Weights of a small transformer language model.
Architecture: learned and rotary positions, untied embeddings.
MLP neurons of a small language model. Each row is named by its layer, matrix (gate and up: input weights; down: output weights) and neuron, and shows model dimensions 160-255. Each number is 128 + 32 x the weight over its row's rms, rounded and kept within 0 to 255. Numbers have three digits each. A neuron's up and down rows have the sign that makes its largest values positive.
After each neuron's rows, "fires before" lists the tokens most often just after its 100 highest values on Wikipedia text that the model never trained on; "fires on" lists the tokens most often at its 100 highest values on Wikipedia text that the model never trained on.

L8.gate718:138169113175175130117128122120126179106072159133155060112162124040128195134086116079136165139128119112114176115185197120154114143165155132111124105141089118103113173160141139117156107097122149170122182109098137136119174091105137085119095145127095149115093115176095065138082144104140117143
L8.up718:078094121139152055135147143089145113163103196187151123110156137042105151150132143099180128080150113104172158090119184055157152225102103104169099119136125118093132111168184130096152121120083050122128097118201115153122153123142208114169100097134170090120160063099118152144109120165141126156
L8.down718:150121107109114166116104110187092124104160153108119204162153121129162098177122101121148171139137151178166107126121172170092140149125132128122183118118108148101111129094132140214139150100098180102130181110071161119139115156087132120133155169129065111105133129114080110138070009102136135085
fires before: " ", " +", " the", " May"
fires on: " |", "On", " On", " on", ";", " of"

L8.gate166:175185103123123108192186178118125165143093128152143097114129111112149111148130142126119095121153135108109141145116144128139090105232128149122115118136110172110080115119093145091118130150177070133179129135125091090132116124104101115149186181106184135138159154138135084132074126148161116136
L8.up166:139165100121113116110102148141134158104125092145118163120137113152083081134133111197175139117138189119086110170165151133101148166125105139105088124144123097152116154125134201136146134069197137125112119116118103142170127137113074114162170109082087104140158127059166152132081143161157200119
L8.down166:070086118171162104128171070116137107143158133137119178057116138170113084130113125124075126172148139134070146090122149080102108087086131239167113111127221127082135152170082111151100159110094122118149154136167108163127112134106136090127090111148130102123151134139098133146100099110111107126
fires before: " |", "20", " |\n", ":", "1"
fires on: " ", " Time", " to", " and", " Years", " date"

L8.gate669:149129126128126061135112164119094142132118098192155153128158083087128215126163130130142150150169141147159123106147131172074147099120068132146146133121149135057139113089103135110098089139092096124151119140162119170181073085116146157145173077192109126094151118132133134186185026122142135124
L8.up669:131157147143124029137146134136192208095134190207165150054123132161098155124141118136176114147170077118168076170192118141131095156107111127104133129121169113123089059067104121147106128160068131157119100110118115111145157109136147125129115165151144054128135113123081150134132064135166094132
L8.down669:142130122104090176167159129116182181123000091088110061138090111104131121115126113179082092100105111141113118155144118133126182099137102076131105116101164151162136126062085138095142062098131204112121141139138140116108142149155098142115139074088142225157136158119139147157108107130102157116
fires before: "-", " ", "•", "1"
fires on: ".", ".\n", "\n\n", ")\n", ","

L2.gate563:094120112171046132169087143124156143112059166174170121159086103160122083121191101164197130099123126108064220134071113083166106150084115125191160144127123167145108045073173154127158109068128138134182169139137071146141113094077130133192187105119118084116157131078138191107136097131094190125
L2.up563:120149171071133101103123076131122107138122114138107152063153198064132116146054146106130163118110103104141124160152177166155119144070112130094080118062119103146114082074108105124160151143155103108073160128108134143139139126144151123092116153154163167163139121087128140155139144138133170181
L2.down563:142124128104092147146103142129119126145120069103125120128188066108149147105133077128144146114147061148079147175098145071053148122123155185130113107143137179061162105071095171100153080073223105182157147124165125146176055148085111130175096131146121103085153106119141087181156155129136100151
fires before: "==", "===", "The", "=", "-", "In"
fires on: "\n\n", ")\n\n", "==\n"

L8.gate1031:144125142134119066119114110206127098125167099105127174206111150150130118100142124051098163232194167088135150109103057142121120127117111115116138103091176121095161100098106103114125121143114103108167116101135125135164093124155144123139103084145097149128096123119159088136102137155141107141
L8.up1031:134158169130120166119155138124175107105073077170099090086140137195077153122108118124092168118131086154137099132108094151128161170152153057127099116072105154112126156123166067150129171125189140172196104122136109145135153129121103082160131136103125124119171085115121073131145102122178105071
L8.down1031:147136125135125100116110134152138157153153076115135120143166083162142128147168159167159060178135109112161097124095146139095121108123161101124132111164159122178158144108100216106138159172111152115103160128114094153173222107146180120169150132145107121133161166131123116169169159175080168133
fires before: "==", "In", "===", "|", "-", "The"
fires on: ".\n\n", " |\n\n", ").\n\n", " *", ":\n\n"

L3.gate1026:112106149121171123128133128147127114129122151120117150150110143094107123085151099155065150083114059165127087150062138141176075158119164122098153112119119090092119096060178108103149116169175203145161174161104113145159161100064168107110123106186140142118083113101128112096149187105160127091
L3.up1026:133188150135119076165115119149202083065151118172127100045133108110123158162139153120120163176149108149084089116130144141120089102140095193124135166131110166145127080154095085124170169084118133126114105150119125132140114091069106147062148155159098146196095130080174141137093101150163142111
L3.down1026:141120132078128110163123128156197130128094155126117089117153082129120159133157152189186115162137156132101115146165120101143084098121094146099192142140067179148140097096097136051144129150135107112179075146159109141109110187074139112135121156030128150085099096115155129094116095106133110112
fires before: "==", "===", "The", "In", "|", "="
fires on: ".\n\n", "\n\n", " |\n\n", ")\n\n", "\".\n\n", ").\n\n"

L3.gate279:158105087101118126077148149179101107116162123133143136106120129119200082075125206114148145093138157133108148137077141099166155150136136142126120135144157140076150158096129119108155116197155132131167113148117100081110117174183111054099167132081137117119134106073187091069071176121114089127
L3.up279:151136139069108159110221199149090132138150133121168106165118119161111155129138162135148181097167183120121095133154146145145125162145137138127092134138112205153106117129137107104093094114117096113208145158133099089059122135156111069142174132095151108104159104112205105108158137137117114094
L3.down279:107123153069113131146154143167122174119146111115143129175151160144111078082126118167151124113129192156117176131157137128134127130134112098121141137139145163156145121143112117129099077143127081149177125189168107094068117100133140155155131114119157142157124092137072106131141093197108117079
fires before: "-", "|", ")"
fires on: ":\n\n", "\n", "GER", ":\n", ".\n\n", " RUS"

L3.gate1326:110172141161085114133160086143078077125094096141107109093145165114165117070127050136081097165095112179107104120116166151121110160125126135126123116083102189139177074134137142180135155135133129138093095113160150175106138147156155174113120122121129127154111147058166187118116147124118183113
L3.up1326:139113139115072154142128125113079092153055078166158130116127128102153120140130105161078144126101124110110111138170132175162163166137115113134134078091125158137168123119123126167084128132128109108103120108158213174074140166133114157152109140139134092158110168116155148078163189102142192104
L3.down1326:102105158119119140100094130118093111120086111141153080165116087085134063152150157176179157093141167082149120127182123126183146145127161102114182111145186097113130152139149127108096075161163079084105141114112180143083152146092102139149117133124135137139108132146168104076118165109198142127
fires before: " ", ","
fires on: " September", " November", " December", " July", " August", " The"

L8.gate391:129192141097157137102134156118127133118104068130095108079130096082134114113068123148131179152123144144146157120143136110136134153125087124096101100235137121135127139099133051111124135127098142188187110095104145147123104096041118106133090099139077112077094083107072183148109197079140074126
L8.up391:179150168118098142150138131150153110111091163151071096147140107161187168171132098126131105160143080166138133102124109148108095154107105085188131063140150161159127140154188089140109117091092146103111173096177146154128139076131151139135113134119147108110131083124122097133141126102144134126
L8.down391:168171102110102103162062108115177129137110165180117085192137125189138116135127109172079100107119138188149174129125219130130153141094122139132127105137089135101095102198184096124163116101112134164128118151130161194132123120135208123182151113144075100100133139103103177176137031086097123139
fires before: " "
fires on: " |"

L3.gate1455:179116096073112119135108154100090140114143130104106107138123130113086118063087157110132121106094116163101129121146128141164117129124135176126109117124078137152189087143116183111132123121137078078131170152148124140113138157159085131121176127119174065113137071159158108136139143153113141094
L3.up1455:105072155158122150102109148158184090085149100135142170122104126130140115167102118138134126159112127107125156138180147112116141165109147127147102170092122110115112101160164110137096112156122167099082160146156103187096140218189183018126130138110167154169088169206144103136053185055177127120
L3.down1455:080064149109132190171218078144120117110085101152127109150102130142127144128146120134145138137119110087149108071122108130162142144165054084145085133125172088142130150190069078116177135119160125157134124124110126113103153124109167147112107043148112184123091164118165188086175073145085100116
fires before: " ", " HUN", " \"", " MF"
fires on: " |"

L8.gate777:159108185130109123155097190202103131133057118127137139131120135145127085151089174138113139096102144141187186145183098156193106137093129163132123107161134090130137169177151104122088109131186156121150127111056126126174115147129139108097113164160173171165048131129112196137153106132091111138
L8.up777:099179113152089077124119112141120142147149130110147115133061155073173095078145119130112134143140137131200096146182166111201071098120098070113117114111143107157146134155111124144133164112124146138149107177106100158140161138129132100080111125153142158159106164141135141102170137112109106145
L8.down777:182106133127081224116128141151117146186101134114141206198109153192183159133110084129123102148120173121165116112139133086061121085185097116116103124095123132120136136105108135110099153105116122096091112144125163165114136112107148093133157163140151129142133156126087130142117151110125112128
fires before: " ", "–", " |", ":", " in"
fires on: " |", "1", "3", "7", "4", "|"

L8.gate1432:122112111094195164131144149135137191123128160174105130138139142157112091146077066167107123125199089114098191124103161170136106120082127135060118133141121089166123168046125114160149109101081107121095151091126060107128132104098141107123132158124136125130097181133145143104145162118146091087
L8.up1432:098155116175098181084171099204069163145115170125112132065190084161150131130107119140107173109178168134099167118136112152149113160189139129105095170117181110128108100150084149070084133134153106170110187163142101148117104174128073063094179164165170097109168102136151130111163124115157127119
L8.down1432:027106114116102137078129141137100098137085192118125113128168111119135158115184098124100148084102127094146153155118062125150137100120138111133176137136121169147102121124121100208146125128143113103146085163083170150126136121125141067170151127122098208110097164161074111121101181118086089156
fires before: "-", "|", " |", "|---|---|---|---|---|\n", "|---|---|---|\n", "|---|---|---|---|\n"
fires on: " |\n", "\n", " hold"

L2.gate1198:130179146078134175130063097175120153170085142170171197065130138149116133073102101131193151136080084117161159183139106158178087199145100149138150109185115147176108124061158135086147092074125170180181107120113149131142093080145140099102099098136111159149165134139150133131049110122122073174
L2.up1198:125155155132091176147116159131122098122180130059106211097111108104127173110128175158127194087165041121109181106115168139123108228091136098139156117148117144166123089132131118122114149094164123110082144107171142193105146082132097176135088114129144170124148121120107175081143091194096117137
L2.down1198:125143096108104140082129118135116121116122158100119224155056078100109166120142176172164126119133073143091174124150155107125146164072185074172136107098073150170107103173121089123154183105169114084061104121161114159169100105133116153123094089145118147139153056097087173123113139189112107097
fires before: "=", "===", "==", "Career"
fires on: "\n\n", ")\n\n"

L8.gate1212:135148100173138125147120149109085151148062103111087160098072074120143130081036089178132129065099089195129129161137160135159159096127166056103094154099120096156076180136106100076136097129177079152053101224208134087126168079096116121157133120126145093142131124152176142176103134099136116115
L8.up1212:137117099107151100128156156143090111142120135166122188124110162029146127131129159096149100177094123116171139148105112110102133105149191119148155130111100117047124130170113192099107140066125151098113146173136097116136126132164200133146090117176204158163116176178130142187069096105124129121
L8.down1212:108122142136139065102118105114079111169114073116114176148065150123125114167127143145210086122091132141104128114141178188178144141133166121179109097148145099123119132166108170091082130099178144150179175135122067126116094103081171086234130142160182150093129141138195127130153081129064106098
fires before: " ", " −", " +", " ±%", ":"
fires on: " |", ";"

L8.gate567:178130162117139102160121135126135129161168082162123152189093143184137097138123119081115158122157108133113163128168057088131114165161071128079118142142131152155109123158131092127091124093210203183175143194101095038112118094149111115120075210102161119150092151137100156105128152150100098141
L8.up567:167120204136111141134125097159191123164148112195098117167081142140130103114119102093118144094093136129097143107152187118146146148150106157173153084127192158122146098094115184089118094119205134151124141161128084094149128126183107150100161152177167140170064138099077142054096125222067149092
L8.down567:129153088146132115112160123075149125101143106127109118095128135142149096113122076118166116163154132191117066136112137146110148130104122097148173146106156095085092119134152118070152129108122169109109071112120153109092145113127133117133112142227155171125141122129123082142113135091176122070
fires before: "1", "5", "6", " ", "15", " |"
fires on: " ", "|"

L3.gate1581:134193126123117129119131073106093128072103145139125187132109098088059114122074023127155097134173111126114123153141135118127146111164146120092152080174128183165159076146177146135152148144073157109146139093033130140168077123085127136103135059217161145082127128114141210110115092134100077128
L3.up1581:123152119084151109102164136120162150168159091081129163064117134124074153121065130184112160105140087216116152137111076163136108119098102133152117058119099121159133132138151120121120175093170130144116115120090171185124123097158125108134141113193090160110111163106097164132105127113139087146
L3.down1581:116106110091162124100110130185224131150104154125142120085102121163174160112157138214093150099109141131104135140132130178139087183120113139100125178108100078100127159128205101076070143067205048111155127189146132148121119104104110099141115167124052118127150146091140103141111108099151123163
fires before: "=", "==", "==="
fires on: "\n\n", " |\n\n", ")\n\n", ".\n\n", ";\n\n"

L8.gate848:144176124134133109078088152092135106135106151173111099126113161137185113107119190084161103139159106096149122133117106080130138112096083159148066157172066150146166133096140111100130125131132132104122114123129167101153109080116143126155067142122148123112118094146151135126138106051166133132
L8.up848:154148077152123133125142175105162175131100127199155123149070129133134176162150131118121106133150160139194117144166087122112127123133142144163092134194092193134097200125129094086091141176096131098159111138118118177045082083135091120096128133078128124124100163169105156159135189131147100181
L8.down848:142086146127091141172129122110123081105117104142098102072047098111164103102070130192133170124157133104187189107116130213082097076141161151147122090082137129126139205125127124160167134110135183122138119099206125107127140123140084130079116175085091134120090141171073083109108122119087158181
fires before: " ", " (", "0"
fires on: " |", " /", " ", " (", " to"